Weights of a small transformer language model: 4 heads of 128, 3500 steps.
MLP neurons of a small language model. Each row is named by its layer, matrix (up: input weights) and neuron, and shows model dimensions 96-191. Each number is 128 + 32 x the weight over its row's rms, rounded and kept within 0 to 255. Numbers have three digits each.
Before each neuron's rows, "fires after" lists the tokens most often just before its 100 highest values on Wikipedia text that the model never trained on.

fires after: " |", ",", "|", " in", " September", "In"
L4.up975:178140139164191132062059177159140094110077164095149087187066108137071110168114134130122111086174105128078113117130127088147135176086090115076108070102153127109164101083098151121128170137074045157126127139148085146125074100178073128135128143151159137114153152145112127188206106115070117133

fires after: " con", ",", " in", "s", " was", " ex"
L5.up1244:128122076106158124105080175139145095115098211126083092150086152159122097158140115135182098150111136149134142132083162103119120096124139146109126102111140093101099152150121165124138121121112111147120123130093163120162165082211100089130155119091137112142156097170093094114108099140147158139

fires after: " "
L5.up1444:157110108092187099121166089121152127106125128077142103161112124167128124167126067121170135104148115060097135134114158157109125137073108126153179091152129216156099153070101141113132098134165090139098061102107148149129132128115145085104111134144132080133166113151111038155208145059207096160

fires after: " the", " The", "re"
L5.up559:089117168092081119132165174126172124102137102151158113098096098174104150100092106085119110169167135091077054144089113106160135120102108126144101100143137107103165106097184110134078135089153075138105172125096090058176141094086132130103199232165173091101082165123125108164148164120077093157

fires after: " ", "s", " w", " do", "vo"
L5.up365:180114191126149203141153158210174119087146163126128047133093124124113141125108123142109097130158034141117124161141138176185127145107148143035218142083114124173082126129099078111093148157116118136106110129091165174090048111127130126138101127114150108137139111142199098168148183096102089085

fires after: "\n", "|"
L4.up1276:115118122132155162112160163148169085133109175082220103102140119174087138132089068112108111061147117120075111139181135084074104139100100148079124129108199079124165075043144080171113113082133062172154174122113095167119129125092134081147177142105109089128213132104135140139181070137105086152

fires after: "d", "di", " |", " of"
L7.up1215:095065101154125124107144102135105172056144099148165136108121128102101128100119048147082151116176131127145204156169106149113148100137073126140124128136136104125117071152117093180119076122135083118094132131124157109192147132200109147172138137128128078092081106123165120168077101118129150195

fires after: "z", "k", "K", " Sch", "s", " Z"
L7.up481:203104140142167154062121140164181175162121118094147164112128131146107118156085134134102202145141049132109147061131138151150121149162112174114153064170160101130081133093113076135119121067147126142151151135128149160101118082141062134115117068115115142099170085216124120131119116096108125157

fires after: ",", " ", " with"
L5.up912:108114115127099130108119133162166157132146149084127072151099149122116109181082113100120118154143095175068153150119145168183111112127054126118139132177097109164126136088119083085113144107141140206125165075135150147108116157184139128142136192107106212121189131105117095117179188085104123128

fires after: ".", " (", " "
L5.up521:103181134120164105105112137081119166157103119134128133105084160142138144105138100123116103099091074091128131155084139124180080150108107177123047131111118153102131131063180116108154159092213104162080115192122117044094168105174125120187112105154063065093168093130106108091127150093118109167

fires after: " ", " |", "g", "r", "|", " Total"
L7.up822:156142172142126197077150201172119124124050161164184180145135196134091057148144105146072139104130180065113154112141132154148125180150134114103125146163131165155144146051121125180117221114102158123151146144090103144174166144169170099172132109111125133135186145100116164112172132142075091140

fires after: " T", "p", "A", "t", " P"
L7.up258:103129091057144188146033181082161158116134166152222064143100098180098098147104157137104110157134119144146154113120115118173087144124146178092111118086131125081152062182132114138126100135116139138119106133108128103122133128112162155161103174124111082114148138160134134121177109042120136085

fires after: "al", "y", "G", "ar", "arch"
L7.up688:183166171066097138102095092145199128136119126151167160100085102080115143126123189188152160098134097116148163130131061088121122196114128202146141107161142117078145126088112105112139162111114118197137134127148125146116078118210124097115117067132095114188106165213089134117135067087069144120

fires after: ")", " is", ",", " was", " as", " "
L5.up1356:142139081111138137152079149156069181128122164073058150168075168152158102086127109153122108143123104192116088154073163150140129132134123143180149109092139108140125143165111168145138107114156074169095102085141131126147073156219104087056133060144103134144208112164121041173142116130104104131

fires after: "\n", " of", " the", "After", "In"
L4.up1221:103150147097128124156129149155186142144128166116179155130160142140122169120095071151057089132141117069090046198137146151093137107071170212090075105094160083100152087058140080158120134047111112166159139130096124141083110117093122034085146150088144138135101143120116117130136062094114099101

fires after: " K", " E", " J", " I", " Z", " G"
L7.up1047:140138141044169151097167160118143083146125128117106106148099152184088173142098095156112122126169084081132159093127098162125131178138069164152134090107117124117182115100131105178098159071081103097180106125130115144155119115141120118104162122140157111114154131203095126146140184086096137181

fires after: " |", " ", " 0", " 2"
L5.up293:155134070089093162102127112063175102140056135074070110104076067060116159156104169132156096150161114149135178076082165124147105090134172061157079121121097138161073156117138126122098156113149146149131139162091132088156107110164105095125128188161164104104142169156100067159129214119137135124

fires after: " ", "\n", "==", ".", "ar", " run"
L5.up1192:099113109116123094148156113127144152159082098104129135161075114161162088106138133126220119053141111033067153129118134127144156096099070063162089098135152194124119121127129092064132138107163123153123113149143150135140156091189095087116119129184138098112185155186133118171133134151139116175

fires after: " |", ";"
L7.up233:062107133179084107112105163128166147112096156116166092181136204154124178118135146106128082063136074166084154158139177147175114128085124119102143116155105115143069111131097070088085104140145152190103123124138131079112151089164127121155091137113043129104171101127165099154154156123132100116

fires after: " ", " |", "|", "-"
L4.up310:186117109146126122126116123132160104093064155127156083169157061076102135140090111119133110079191137090072120083104158117089112159129167117073121124141149102130165135131129063116128109111136091140042111115121081180144141111120129161120129153150200091115077146166120107157208102152116106141

fires after: " "
L5.up684:170100076152134086137176169119124153083130091046130126200135109114108158168086136162158114132117172108011145131109153150149111122152121121089119091163128113137115164129134138077167109070151160136119084104165131162163157159163108107121110132126117098100151109120093092168185126109206118113

fires after: ".", " S", "r", "|", " ", "v"
L5.up1495:152146130042123154116120122108133159180161182074164144138146084154117157139159053143117164067171162093079120108101094053135113108067061087121109116140190096166164120101125050132085154126191095134102118135132084116072104132152098160117105131151154136079121120250172130127189127144094128165

fires after: " ", ".", " |", "{", "S"
L5.up614:164166104102197151122134194111103123117131115075154096123107125096090121165158125142228136074169116153109128161126157137094087142081050164083130105135129103131119135094099106095116179162095101147095161145142090078097090155207099072144158111066125079154218151214116122143172133137117113130

fires after: " ", " T", "ed", "al", "te", "t"
L7.up738:105128123156157128135111076121105175134196090132194088155091079148092151174123198100113139154126112126182189138136107141182131145113156104124142125085100085094124102104135083108145132163133150181092136156114154133121122083118110069111127112119175087101183090113196121112158126081121132098

fires after: " "
L5.up699:137185155123112166173117108177161153162136196136139089145124086095113109148103100071094114109142110120059113145150096085151117106109082114092143120032118121141148114031120118140118162062154130125176094097146145204148106134222115118127119189120142103110179105155160166123144082127093128157

fires after: " st", "br", " g", "point", "re", " be"
L7.up1286:136068217122149137134127175112123220157162095118190067193090137110146180115111103082124129101166123124095167131111101101137092143123090137082115112078132164131131201156114110137165112178069139155119075044101118091141119122082178096127043129106136085113142106152148125133139203107147131184

fires after: " ", "h", " re", "s", "."
L5.up250:145074150182114155147150127127120187144128145131111115136125064079137129169132148153200122117107099122088131113114126114212110144101182137116139116133112134127120159141089088044115144104124196187040092088103144144164132119147114057135072137104109102134169095121147044118148151124184129108

fires after: " ", " st"
L5.up708:118134150149120098097167144067094193096131096107146109169157156137125131115149056149091127178119113119091163142152152085141086177110067147111035124115150163114114177130196106147150131108162175148140112130105172090133182172129141136082045161107118064147139094145145115145158148092188086194

fires after: "\n", "|", "The", "-"
L4.up170:154185093135122126134088136101129123151095131134141162138082064182125118141078129114128182047137081158092154160134120122077129193165085112185170119078086146129140099150100143112088141081165089170200135090106116143085196107106101043120147136165119117117192150097118170168092142085100108160

fires after: " |", ";", " 6", " 5", " 7", " 4"
L4.up228:181111132143205160127172161155117127134093080120140072180079107136079154178113178162132105115127120135104118090105153140091119134084103127083126114124085101136117127086087083075119177169154110149068127150112111052154142159134081141152148182076142112156143105163079129176232118094143102187

fires after: " ", ".", " (", " ex"
L5.up470:128124141156200117096167150133112112134153168142143134139052060082111120142098157095156113110163109143099119142101151167120124145070081119101141112107075115132126108144099109069145115148126115144031176117084114189139070132112098117158095144090079088124139157148143121175152072189125111101

fires after: "N", "F", " C", " F", "T", "M"
L7.up795:205159177108126170157128137097147093125110133128201141169073131179127178181118103137148123138131117099177141117126113115123095156088121174102082082143057128084150149116087101138092161094127101113217074131150074099135134124049124130104169140107099098113161176170103110140148193061098094143

fires after: " ", "s"
L5.up662:141126122115183139174116157169145164111098194078113075173085126100122104152135157132173079123131101120078166153123141208204154096111096132128158110119098099148070084074075085093145093135122137200114110092105175175137172152143118099105116146124143127109189092144169124159155152107173085081

fires after: ".", " |", "\n", "-", "P"
L5.up1459:153106137138090155128126174128184138103059170112165071116082150138142143129143182099124116119131089115076159097117153053122124204058127100086157126112214092166116094103170092161052152131144101149129137155124161081150102132162148122134097211051138179152113091148128157130156165129136072185

fires after: " ", "N", "S", " S", "ed", " sub"
L7.up332:144173147105166122106146141091074195136137115091159120128095061136177097201122148143192194140125046096084164143099151099150104104115137140114096152116137109108113105080097098103137227093143123167093105130108091085174074137172107101103084114102142097141146108181113148126168062118132123136

fires after: " G", " T", "g", "z", "t", " Mo"
L7.up948:186135164137135098119132162136099167070122121131194100162088136143081133081113118142159154123120104119184168097138113126133126170085147140132103066136048142066087158088111070152100139119079127179114117122132181164128095115152103130084096118109167085118131133160174134160154136087129150174

fires after: "ci", "u", "iv", "j", " su", "ri"
L7.up513:104159218057080138132111157126107095146066137105146126129094112167102182103146170155079182081124127104128127179074082093108129174150133074223155113144096158154141180092159108142111207127131112062176139139150090118062145108147190102085155171137106151115098206138159157117132158144086082153

fires after: "or", " Ar", "r", "al"
L7.up558:152153181139109084125089168070167102166143136112133108161143114139111126128138160149088101117151110166138155173118127116193058114063154095099091115090157168081125060094193177080120122083129095178144134127097131115080082149140138095080076130101159139122222103129152156114138149088085123122

fires after: "S", "K", "g", "an", "z", "s"
L7.up318:192115108094148163130123169195103162160060163148168111146129155111150125142101119102110211148143109069113145048140150135185099152088086173142098083168151094141122099116079088153106066142156102107134116130125143103140121049139083116090143117108087123107142167158138145127135185089094162165

fires after: " ", ".", " can", "\n", " |"
L4.up256:122090095172094166134167148117237137102082110070126123139138034085094114169133105205154083103108149159092139064144132119153112145110161117027190114143168156126117090132157148200166139145143080139141176094073140128090106102146042060158110119108203098147106114196128152156135098107154128142

fires after: ",", " in", " and", " to"
L5.up803:147113128103157157112089103145170094135087174125122153176107160103087091165143165147161171088145108168120124124142155112092098083126050132069112102066030133135156068106092096109099160108107059138106085130129151136126170121115086110151133123159128132135133192120161147162134102121037121118

fires after: " (", "N", " \"", "[", "S"
L4.up1452:170115119062152134102134108124173164142066125117166136149088150119137151142134155087191107097122123096074205112015176145133127175125160128151072132150129087122131093131162141078144175101115103168108171126127057126152117119188125111200135175121162117135172111151066098153177068118113128182

fires after: " K", "ni", " Ja", ":", " Sa", " J"
L7.up1479:184113134088153128093134115120127122128145136126147114138099156142073155166129160139091154090185105121096135107155194128127108174167063150164157120147074108112110141135097112140104186096094098175175084094161079186123102065157078118107165122106073093147152203135139119146196186136115117189

fires after: "s", "k", "it", "z", "is", "ak"
L7.up1119:102115115143097145126120184120116149177112143160125118152081207186148090138163110173096110131117120067115170148139137160163085113150125136100108078124101134131121142118109079142114148089152130166125137138134152159142073126156156137122104122143177156067147136130207104186134168096118097088

fires after: " ", " |", ";", ",", "\n"
L5.up1502:140114091143134141136112163101185148093091187130149093150125100145116132084095107138157136117106097069070129118174163061121140153097119113101147102170126137167148097126167118180096164144113115145136140162162129121092144126160120070165069118048084148104120094148105114166110147118112085097

fires after: "\n", "==", "==="
L4.up1303:135101141164123100094130108082129121128094125132203144080174084168092138123054159140120121124173117130178150155065161127082132132084157117126113122095182150152136102174134125096093112072149074160151094136139143142148178154105103202149162181169139116105160157198083117155116044139132115149

fires after: ",", " ", " (", "able", " used"
L7.up737:123166163105117096151066105105179163184141116101121127127129120115188089140122130146086118127082069159117158129150144109192137130106097106200203149107094136167098063081160118128103131088145099196163126081146118202070171130181108072073114143145078070114152119186150119175168093111092101082

fires after: " ", " (", " |", " \"", "n"
L4.up702:166055082140166161090147132129178165097115099102087076146159084115105079139132080087188107135124111131007140120087155121083142141131092132084194095136133122168120143154099138154129124127167146129163132103117110142142147060145134169190111112097111140132166113169083079159135109111193099146

fires after: ".", ",", " that", " but", " However", ";"
L5.up1205:172131122123107117165106130118180173134106104124089104126147061130076155187128152145108076171134129128043191102115185105169114113132151075076090103084131096150056050156119081110108141127110136117187146116099101123124151142076140123150159130142172131131137098177175152187130117099067135111

fires after: " |", ";", "."
L2.up762:125119108135127091120137182196145109190142090103099123134147109109148208142119141061105123091166160148085167154084126107120073120110138078081082094117069186128141119076162109082173174109146168134127155102120157136160092104114120186131142148137129068120124019086138141155194148103106152069

fires after: " "
L7.up1397:092088126073172134044158180101148174071128170124119097126116164149128195093092104183086115080154138129087121150096111127166113127089128110127125105141083135115144138067120138135137111151140125153094095121134151108136107093163098101117094073133158058119191091139135111127154127096235099149

fires after: " |", " ", " –", "+"
L5.up1391:110173143134169154107168111135220150129146161113115097154120170171084085144099087158140131107131084138104130093100144112156105145117065071108135113116147113197118126114130121130118146088147154129132106095127162132165159160165098128136138157083112106137152080132100172106197113065143098148

fires after: " ", "r", "."
L5.up443:128130144111184114135076112196089158164101091125154142136147149058078155168113101193167118127152140112116175153093105126181105166098113094114174111145153146175127117063134068088089144166176103145127120113156087194124117157184140152114122146147144105132168135193188175124160122098133105153

fires after: " |", ";", " 7", " 4"
L5.up105:085141136153153099139166171158176101130151135088135090159185136160102169157145166149136121059171126145181146123095168138089101187087134163149111157125169088125101073142141087141140122108113118155080122143142143097103148140145144132146090177047133099133129142132160126141198100147189138111

fires after: " |", " ", "s"
L4.up968:121166100104106157142116148135235139136097132113134127126142094037123107182153128114150140127110095112095203086137157090125133115112131098093189082126140169169121069048122108185099167148130138137180118133123126168109151127155131130155194076126129098112165134208173159151108137106069118129

fires after: " O", " C", "el", "O"
L7.up576:094172126110143150146156119064174130143181131159091104178112145144128161145122137111150149133128137121097136178147144160086099134107127112157098115093039163093109113088166122147077130126102135103126135089160139105040118158141138148145115149154123146061113221114168069194137097115110113169

fires after: " |", " ", ";", " and"
L5.up1079:131133132143137158140127122086161105132057155087085172175122163105130164175147116141167123128150110137082237080061130189204121114144135122069068102153115166127087117126082102128127153123094195147144191120099132134125073041192148144109123118150102062101149127212134044158139149076167140109

fires after: "-", "|", ":", ";", ",", " Time"
L5.up283:085161065119137105129133155098126135144096122112185145154042070146121127151103139106121139086125082170117128137107160076128104146172123070154101114112127113186131078104135144155133134060100129133175142106115166126172140157128158125095146155127090143124184138118156151136107188116138091114

fires after: "cu", "ri", "ci", "vi", "cc", "re"
L7.up902:075172096121121185161106124092152149088104117159106139123106127162060124170069122111098160091167154112181145143086141123087136099109190117166177127166146160139137146133144138188116150095120080127158098127132144123106125114143105053112168168093150129142121154130127136142133125137110133144

fires after: "\n", "On"
L4.up1431:133171126114197104139129131083121117178188112138144087148115109177108130124124138140139119115166125122035115144118150109109148125047165115105151115085208123115143103116124090115109142123136081170107118114108074216102166106101100136127181119061089119121160129180140158169203046134103106151

fires after: " ", " |", "."
L4.up694:104147149109150156159057143113130149133093178144111090154100080126099152186144116087141107117126116123101127123165160122125130119105145062060109116100091107180132064100068166133149181137147123189168122112116108098168126099129087079175159148126136093156138093175137152170176131099112107176

fires after: "\n", "===", "=="
L4.up1279:122120088112160115109152086100049109179151123143194117079122119136104105156099095102167067147111164122159096045095151131080124163092128175123105121113126110083118184124121137151132118106144119161084135172156129126130185095097098181131200126137128124125126119154048092153117115147081109128

fires after: "T", " T", "S", "A", " ", " the"
L7.up50:112108142146141116091126145109121105126195137151181072133140094155117107205110159128140176177177106110091173183111132132192098164122108161088162142165096091063114110109111151107108124190174151156126177115102108103101093109158115127165070134068187121109191124144129160129163128074051096118

fires after: "\n", ":", "-", "="
L5.up520:146110146157137112096195158178147135129110118096216146165110126137097159173137104138114145069180118112068143099046152127123097159108065071152173078102116118134139118102175065161091146121032125089167148057115145176137138172180109078137146177129093107099165130173100114160172100116136122194

fires after: " ", "-", "\n", " |", " 2", " –"
L4.up276:122141124153176168122135169120157133108118123123170111138058104122080099140088140134153121126121057170063113053139114057116119187144132178022148093092132056139105124091142151156137121133130127129114096082152122139151155148110087130073165144093173137114127112153103143125153136125089105132

fires after: " h", " ", " g", "t", "s", " b"
L7.up852:096144134102139119110130169110127167097157132118104099182124086120155123066122074087180149129103089116137139066128107130209103130087099123163122119066081147072103170093171099118076141083156103156163116198077121103084143152155099131126128111119190101107159065193110109162176177062187110145

fires after: " |", ";"
L5.up494:211112169165145110110130163160160137108140120096109132143181158108104156111173150114147111130164165127082123080156095070141103195058094131052122092122111132143167119069114118082159154120178097144058136158148190092162149075134085161128161187174103102109089079147161155165161156099093130099

fires after: " |", ";", "|", " ", "\n"
L4.up1424:158141106155096131154119129107173102119140156143128089136112083143098140203122097147133171099138061088040109137143156074145132229081053120086074100129085108161145100139167099165140139106120137131139119157144149172135146131130111129154150151078095107156181118142131147145155101099080093111

fires after: "|", " the", "\n", " \"", " The", " |"
L5.up1516:125072119071114111107107169158192136105074128114095122154037113137163180163119122064123121092121094045058124112118132145157124128136067166096171147112135141126142108017187103087076207095171117097151169109133062147167111149080133085164100189171172113143136076128074148125170117116056100118

fires after: " ", "s", " a"
L5.up623:113125082123078096115094179086092164066092104116098119121160104111151126101109088117122091137124103083051089166086149127148103177062166112096116118163165092089099129132142147154135139110129152168146140139108138196131159101146146105115094118095148111119111102177192095124120134126154116211

fires after: " ", " live", "app", " be"
L7.up378:133142139146089138097097105143141168157070096084163081182129129139108112167112109123097089094137062131081093124105151062163091097077132195079181102153168171137141194121136094077177154123160158136120143128078107057157154197105171148185054175093166061129141077142116093112126155120134091171

fires after: "al", "y", "gh", "ang", "s", "d"
L7.up1082:143155139069085126110105166127172129123121102131164149136136082101138114105151143173148141135115106130125193138121104174141119129071130098157109085113114182122110121115069074145103106144122114174193133207147073177176113097137093111052129127152098126124060126157138114153142073095097139095

fires after: " |", " ", "%", " were"
L5.up984:166129161099159151159109138114221164132131159075124057134160099091070096188124120090113142145132102140047205166155191114126136137093070081054131131134153125156107097111109091106160154101191143130089109148112095140097140156128101090210107213080054168166141094152120145160208113093089095130

fires after: " |", "\n", " 1", ".", "′"
L4.up225:208130111126140130088182130123159114132105131075134095144138108072116204152111185116107103058187113153072126104118117153085107185071091149079070124102164165128160125114111116134100133107194113116147160125164130098144103071120110162110169138128127119127125134127134121131193149087105137146

fires after: " ", " (", " in", " on"
L4.up1385:184115112133223134059099128152126127126123198058102124163129050069119112141114163132162096104113132156068113089101151125112160098142178108113120118141118123144134191132093143093092151111113076173072132169125152214156092063122099116092161109165137139129103123161147136157139100161117133097

fires after: "|", "\n", "-", " At", " P", " |"
L4.up1269:117122118127135119139156144158175121140128165111177111103165086165160116192122092137090167102153125122090136150142142068061100179072126142069127120089127118131103137042151136194130109097147107146132149132183110122098123096149092094104112177098118094163117096155106132160131099094067117130

fires after: "\n", "|", "e", "19", "t", " "
L5.up609:113160130069152142123099125121149098116065113062167112127072086103100116097096146073089151113126137115060143168137128098089104152076121131111126117154211145137193133062129111147120186114132062137130162169139067118167147165134135100109183140077136129126152157155154135112184128103112105177

fires after: "|", "\n", "-", " |"
L5.up969:145135130165111148086118141157184143121141127147131115157084097156102155134098118122119094103143110093095158093119153093095093184063080145091124080115145127146184178143152096154135119145095119139176093145127130114162140162109101138121122144107090143111172116150136142170180178138145086152

fires after: " |", ")", ";", "s", "}"
L4.up70:180148126093142119102157189111171141095060189028114055157072191116135188120160152125165132075126115126107134093114098194179109124115109093102102101109134106145123146158085079164113117139172118150120180107108130119093136099149149070144097134058124057108181104098216132125176117103187133079

fires after: "gu", " K", "k", "K", "bu", "h"
L7.up1182:099155146116162093118137191142084091188134148118165080177122126119104097122093086112073165099119165073106111079119168145172104152145127146140151083150146115102068140059150077159091123150134145119205166101133137133114112131113131124117130110142146069124112148157111110133157148108154090179

fires after: " was", " is", " ", ",", "\n", " a"
L4.up959:169170097157146143112065153110164101070103134115158109120097127197080144157138127117149078093162072084061124198125141099140147171077062179118155096133121122151146117123123112103130152180095121155125115129132130093108128154186084099136146130122103124135199130145154072161137177129092082124

fires after: " U", " O", "U", " C", " F", "F"
L7.up801:095157139060097146081138180101149082172120105141155117139146108149098142140117146143149169169170100085104118091110105110094081127061126133135116131152054125087114221091152145119082102109196095092140118129105124079125142117101138109163145160097157116071163193152112154200152120063076041122

fires after: " the", " The", "|", "The"
L5.up1122:105139080134129150130137158064108183173138139192168131093047106199118134083072110056102147116134124111107125116117115100121156184138109117209168108103130136093164105123162136155078099100153074137110124146126087077131116113098087081113147159081121164158114134120060112152136107133100153122

fires after: " ", " g", "-"
L4.up405:175101135120167095147154214163138134122098137104130064163172118097127120160127122104110091114142135135054096153100162155134153151064137150115162070134103144091140145031117124111116082111122134158120124064141126189161107114122127100119102136090145102115187093183123114147117128130148116161

fires after: "k", "H", " B", " b", "B", " K"
L7.up1137:136096193142198126109162130094094035173107149112189120093084192119074120092147143156148139154136129134104112086160119098163100174104112161081144136111126128122102178090116100120088129097131146094151105165137098105139139145105146125139136109122129079107172160170160123196136145142134077152

fires after: "g", " an", "t", "ant", "an"
L7.up227:174119143108102119136127155152064124073110093122137143193129164107150158136122083082076161131136121111116219110081118113197118162145143111126107136137096148097113160074173106172091057153150122167109108031117171128129152112137123081133106090139156104135114114133147111122144129053102189093

fires after: "t", "s", "at", "k", " met", " mo"
L7.up588:135093086095142150124132152142146169103139144112165122140151157173091112111160099105121149089151183110090212159135114109129104155107112160067140099168083114086126169081152063094062137171102135158147138081107131145104188141153148143162080137096198093052170091102144120132114131068074084122

fires after: "il", "ar", "al", " Val", " on"
L7.up303:147142104112162186129160113093173157160140116165171137137062106121065141161107156058146135090121146087130131148115067134107116151117159172161172144113166162133184097107133150121140126159142162144108159091109088121148098138145156178146087087136105095124137148168121132163137064092120111208

fires after: " |", ";", " 0", " ", " 2"
L4.up1475:181095108156114140115188132129216120126085171083123048145130111142102112203159143101130158143165085148080189096099089103096124093115090074115080128141087150173091129107088046109113161142173176158050127115117158088161145116207138130179116163133097114111145131214159157162174123111129108192

fires after: ".", " the", " president", "d", "s", "v"
L5.up83:120151149074096088137110131135091114136175101093150127059127135118110169139107095123099182157117092088107147163140145096096128101174124092135076059141185128144160127103133122089137116115173112139156115180146115094185123077143100156115141171127156091140064104171146114143117131101104111145

fires after: ".", "\n"
L4.up1359:129134141159184113125190168164108176148123147146146087129094133121099182134148149135148155098140093086094162198098113102135153125081087114138173101158145112168118105079136054082100079144199072126132129158113077129197118143188102100157089166088121134154172095188168093163189127100070145185

fires after: " |", " ", "|"
L4.up814:192133087112174157156112113156177163140081130131155143112157064064124142144136157124163144056133097094069192129140103111100151166148136097104156097174171157182102076089073083138094203128148083139165115098143093151124083079187138121162151169145098125112191119165191115137174116148118110130

fires after: ".", "-", "s", "4", ",", " ("
L4.up416:117066186153206133080164166128107161106146169087167040158019122079071075120123125079146121145109091148115111089108159178167093196115089130113107093093080094144153139111119092064118160148201103135145183113147134124164141154159075092150147189140188108136142143180127129194230149114155111170

fires after: "|", " ", "al"
L5.up719:138176108073157123097130134085182107111069125101164161117059101112140120107112109113096163123155089106092100140173112144124135124078102132094105109131187134111169164060107125130107169121112077134131160093120134123183129163122144079159164123117139097147167097143135124167181099142153111114

fires after: " ", "ne", " |", " h"
L5.up1377:165122089097080119147146125171101160098067162125088100168143132062140158127152136086139157169175065087083185122064138103130072137104100105115126141111112121135105133111159108102163164131119139166038102109159131071132152153202110111126180175111158152113162109185138077182188181120110123176

fires after: "|", "-", " |", "\n"
L4.up1009:099103130200138143079155128140157133131117100093170111120148083059109140161083149141150177095143108107093164102105179126132134159122103100128164160095145144185151164180154139121148110077066080109192136160118073199120182151134086174110163187150110143131178148166102113129157133124123107134

fires after: ".", " "
L5.up1365:100117103142183152086121161074114148107085161108155059145078157135088131148129122133131117180142071104112122113124165121189094118069103106095065134111147082135124067080161084126084157108162103151163050175155066100120151117109113120139130160137138067099124152129150154136121111137117090172